Weights of a small transformer language model.
Size: 10 layers, width 320, 5 heads of 64, 15.5M parameters.
MLP neurons of a small language model. Each row is named by its layer, matrix (down: output weights) and neuron, and shows model dimensions 0-159. Each number is 500 + 40 x the weight over its row's rms, rounded and kept within 0 to 999. Numbers have three digits each. A neuron's up and down rows have the sign that makes its largest values positive.
A block is one neuron, or neurons of one layer that tend to fire together. After each block is what it responds to, as a language model described it from the Wikipedia text at the highest values.

L7.down443:462545471429517508481512583577515539495550498480558465421545527507517520530545474534475447509574557483480524531533564487461544557550501444540521504480534604535514479428504540503517443538525494484557538455522482510516468497514515491486479511515548571527506417509475515518470474448502575466508470550509552523530496521485496574478463426403564538507469577544505407506527475529472455540466486457542565533457515510523516500499400524475468493504459517515549528426499543494471531521511577
Description: Early word-piece continuations

L3.down50:528506503547529534487521460482512469418494522551545474547494527475542495556489476487509494557462494551487466480541514464490539481450475512481566445507524505474506521525519513495441502531434499508515506565454509482542475542491482510484555447535531584526479507480474520489485517508520547503506418455518560538516526551490541483474483476502473472468505442476532460466575509459484504514469502463495518466487504511534487443471491460477486511541432502535453546434492546533504530498494481
L3.down319:487485505518552510497526502541503478468515436516530494528530552509527499456501461493544498582494399490502473504467469493566547473509498427495455533482481470463458485556502487529540496464559524518492509515542546522464590510553558482490486489442490491502435515466480467463474527491484525486500492493522500546490548464514547478454428434459489500488502498517570550482471542505496543512458493479467416518522479463477556559493464467570555550508508508544504480431475492478524464512534504
L3.down333:480463480505513485539498603484480420465458491479482519453599457475569529521574507477525507525548524552460443531481552475427491508471483507504492501474524478527501535467457488527558471542559506489448489538586503438535495525453549474471490541468561485524488485552556534444513522461475522549460450527499494501514482525421466446488466532464474455483556473507536471598489511557560493501510462523437563523501473535410443423520543505482546473496460372452553450480486514527506442487542454
L3.down352:513483506524563467474490473490441584505544486531488474527511489455549502508458450493535547483507469463536461486528403450488511553515531484437471517552452538560509508570488552461485495495564498484459480455533510483464475513529561471508460538484490521653488421501515515489426514556484491573475468502538476480445529466536539488426472499523506513479549475425509516465476480412517544483500485529535502547453584581507477438435491529545487485518512439493486548504536504480460551504548500
L3.down453:514525496476497516488521497536522522457445483494560478514483505472492534491574532526441493425476582492556490495513491460508487551508490478477541526480498510533441477451586495513479482482511553494514518519446462437547553469536482457497516500465465463406444450522424527479453421536589564526454521464580532537505608503543521462455491439498521527469555564501463472511450504544469489537510465506502488549475556514509501438553542485406503433453497454521515528531517474507467491555469386
L3.down492:452498430575584525537541494504414539403517537496524515559509498487440484523496525532463512480466523466546495488487439529593496521453501503552511527438494498511419491518498503483505501430528462510409463486451564456524540532491541492474509497438551522510499454457470555534465507456535478549571526398488520504506533487536610563443475491574516553435517451537543432541467428508517522452503477528533537482459501484536492487510605442400491487435538459455468501492564502496512443495448498
L3.down551:507522527530546476545509509496515490440398436510524542611569524432486453471455458502514465453461558482493437543531488456467453535482517515508496501475523468526509473530593455500538474513546579461538556545534475464442574483494552497439498497511509490494446412506520473509503528531546526503432491496582544507467490481524523503475441514545441510521484496483490492508565460479457566551405445457497542474485536500445492472504474485520545498523437462482453423493406506526490481532455538
L3.down617:517489524428515505487490455527559504485441496454494415516491485486485471558507549492462575542483469468495400490476498544506500467525500484557529507483496494516471510507521540468502472535482508518521558517499509517533523494563495524531571461543496497519541457515487500495468485477477555490555581537495512566537536471477413458478514553477476463526506523455532481488451549516516502498508400540455529489538494480494567422505598498490488499518555518475529543548445512466541529539526499
Description: Mid-word "ift" piece

L7.down104:510489504523504519496440527539476515492498535500575574461446480498509473461496462524493492544461519479432489503529522488433495502496516532490493482485533513526500510524461513541463489462443460538498495537550482471450461457466463414545492466481500490500422519469483481501550507555515545473535496485486509491510527447501480463437465536435495476462505465485529564510431457529541466488468418481446561511587464544432494478475461503528510518495547462526496504479489569415529492451561446
Description: Paragraph and section breaks

L3.down70:499493452527504530520523507428542532502561548558506474466452527508511579536551495515515498535458535520454544533523565494531485523509469538541489505461516514475509537499513518522481520505523499520514447495498501562509543518464592509479482497489518526488518474546459488522556480419408509465533437500511492460529481533417433494473486464529491523495535452578528528500553448532491465524503511511444469550473474463452474314530516474471475471487462503539543488520565544468496447481480477
L3.down112:458529463520468440514496490532537531535532486585531553525452456578453520473548403499534451512489515497552589492512469476506529566501450522473517503453476600432527572490511446496510483464492546467532577531524479508467506558438427524489506459493491487469496549495487503514441482424488432518507519462504519481497545480529543474496492496497485443445512543491480510444442491468447530548548474497474483532460501564476535379520470526378452444520511505544490495495569499482415478518413503
L3.down115:498542488509446539507489503469471436515509432468569566537521558532481518553594448493576501486502503493498477513484437463511442512475484472556529441465446511427583546524460502564542421469553498524541493520465480546519553507577503492491482549477513464539418454452495411581583542567523488524490512532481610530445437514497514476507510442497450528515490511522539547474503499444460483461443506514554507556472515521432515496518446499579503534446544556479509478475480468467513529528489522
L3.down398:490507489521423538493471484488449477502524497562497542545462536502431552498540435489533473415478521571534496451482525505530496487455477488488465483563540452420505519510487502519510544515500522458464528501477484499498462467436562530501508524516530508459505496516466547539492486543583438459520486544503403435575451486513475469528508505513556511489473500529449504433565513467494493557516505542499565480473484488489502367512450585472557506473471527497538538555528515484546454493488492
L3.down584:472470511420546492507480507503479516569482433545493506511438461582533553496485429404489539503477543469590510519504506515497491556449459581518548469409478554595483530474483460482500466493521510543517552455483436491489519495482500457468543475543492495507536517504534433426479445559613464478470504530476481535521500487460409460535548477592505456493524546475464568444497499536553497519559496523497464534493504439496467387516497557554514511548497486521499457548623502533473484519521550
L3.down590:560541524567517450489467446457525453517606479561448440477528494548457571498606413500517515519511482466466541522556500498539491525501470589540490530455495489524565510539446512469458506459437526554470528496491496513484453536490503533530466506561513569538500491488478536516441497479503505459508386546397496514484541537507470530522537459470474485455551516521420505433567505461465537506494463525565533484530503514474495373507519490475499438462555546484581518491536537453486491518459463
L3.down615:478464511495502538504423492498536501484482568463434553542523526510489485520472440461491462550534502479476429529537506463486564473469522520558599463500491497472497517445479561393488477459478513530507569475524450498467408518546514518524525493579459455485496569437539527544453504543492520491468445519498549461531519560441460571441491496520453453436552558492538516471441511481508510533497450549519551422415515452561467527411501519501491582419512508489523534484499505449534514472575499
L3.down623:501456547477515493508434468437444455521496496590454465449481474560491490474511570521573468519542562480516510510501542520408455535538494528520480503521552501455504521511428516449540495459475482497523451445524412462567577562451502488512447448484522479458506470498494518512512508521484501485462493557504572584530512487439494492517486396438511535476512525551493483542511496548568560521467507477608530514534565548431432474495461490511437537551464576470519524533551443527503493466551531
Description: Mid-word pieces and numbers

L7.down571:503476442558442472446477598504541490483428383566436471620448525513515477411496472470576498460506451491484454509488496502469493541501472456497472524547498498525453512448537470527457504543519505508462539449448469532432514479430538563511437506561534459506556508536505476455519454495498547505456485456471546529520529478496522505465477481544468480478503504504512545466487485525514568459477470510444500440558495475487493459523552491537500553468527523480555357496441479534510464499509531
Description: Mid-word stem pieces

L3.down95:542527523547419540488442417478518509483512500542497496457438502562502595519544486480535577533532516506503504450507507560524486462537533491477494496500533506643485550497464422506499554426515532489514532532555479468455505515477463523554478559507526476496423497444529475480559469591501530505518447413539549483543482505445466543448507486566557499490525460491492527525522500557565440487521485545493543503451454561489427461510485532411502522453451496494529476542418484431554438478526471
L3.down315:482554503429503517487464485531584462470549498494488541471476498542488512478532531520521485490478585544499457499505503532618536484447509477500478489483506498575485467475499487535492473498520554455410574454451462441475490516494482472440510498503498521425507495458456532517497577511499505419497419560486526544534513592534538502442531510608511553470555554516494464482443505542473569503542514487413504535535540516511499560454520517499501447436530560549494502462508473503541519531518439
L3.down425:569519575487466524519433550492492469466499540524468504550545559569483521418508552540457510413421519524484497508456497535555476442512560527507525513525488479533483463512486544494485471488511493434451423470479516494514454466505507493463498487436499486459518488477462533508463493471489546497509531440472447484546499562538524515432500471583530537453488436572483479482420475464490474531435518473491495421535495512550559388511531544464466526573473488515594496531495485491484552522443520
L3.down484:512492579409488440489543538475475515521513545467506512519570554552502500503481518572421604492436500542500535536515576494529524499533478528529520548477440534488513443492404499514480518495508472522480477487442490457535443491541358555539465492461503478524524504467476414524457543379507463527487556423478513506560508436437464489581485502501501510408472550501461436489400519464524554513509520504473504551465543465488552541548514512512506452582488504474544454499451564487504514524520492
L3.down557:560471573454525556539428477533526509469478477504495511501484523487510559529480507447475480497505483518490515465380565460520517499568494499513527508461548484500501478536466495526514479422515508493526530484503500503495610501511562490536525476462446566509524502545549486481463537492476518573543504494464463513498511526433488504396521490519542481578557566483485541528462483483519444529532511436505497505473427564502544434505492495412511524503477516505469503576533487554537523496525551
L3.down576:467515518486476502464444544519490471541514539481418564506551496497538535484543503456520500491431521417509530541494497503504514490505541489545484517492437495530557534478491382452452433423483504483512489466494469478524473506440458443452490509495486564473431471474513516497484454500435438501505512516480430485581536494441526473471572486525472522491507536545598483524476482544514442493464464510485525509405530481525495496582515515471551554536495477519550490507479478547498482496515475
L3.down628:544472581473472530554462585529480493509522521481532499571533505554477582459621523529450564443430539543463487521498513522562479416505509465448476514515467489517496421557482464463431476484553456449472473472480492464526517469498472506497522489376483494489478497488450549516534513451509539498462498445485479495510538573505517516429550418538514481428465454543447467438443501525508498509462521478434490443532500519539546525550526490517480516521457470507525490554464486496441510485453504
L3.down631:569488584496539501455538478471534507500533539481483458564558518475480508513480537489472529460501546500513497519547525499458541488482508443450416591446546501481522523475470518546500547485570465546483492510556597462473529467434491490487456554412461492501473519458417518509485466448492470483513506495571447474485469546590567496481506485547509447495556480542432563464412508525522552541515530434481506483516519556462518473552540444547523471471459440469497388490476502511455554400517532
Description: Wiki section-heading markup

L7.down269:596456448491483473526508529510583564506564485515460529413538518548467434457501466462469512468467488574473446452489457516534504508503509496552472519619479499545475512566474549528463486449533471477542454505476466553511505521511483494531423542466502434451555507462532537473417501500456594518505497517491402500548554501579565535496523452508519497465532495437577508463467501523484497490467482474482531484527528484478520526508466531431511471497500522456465533537492547536470577542492545
Description: Wiki heading equals signs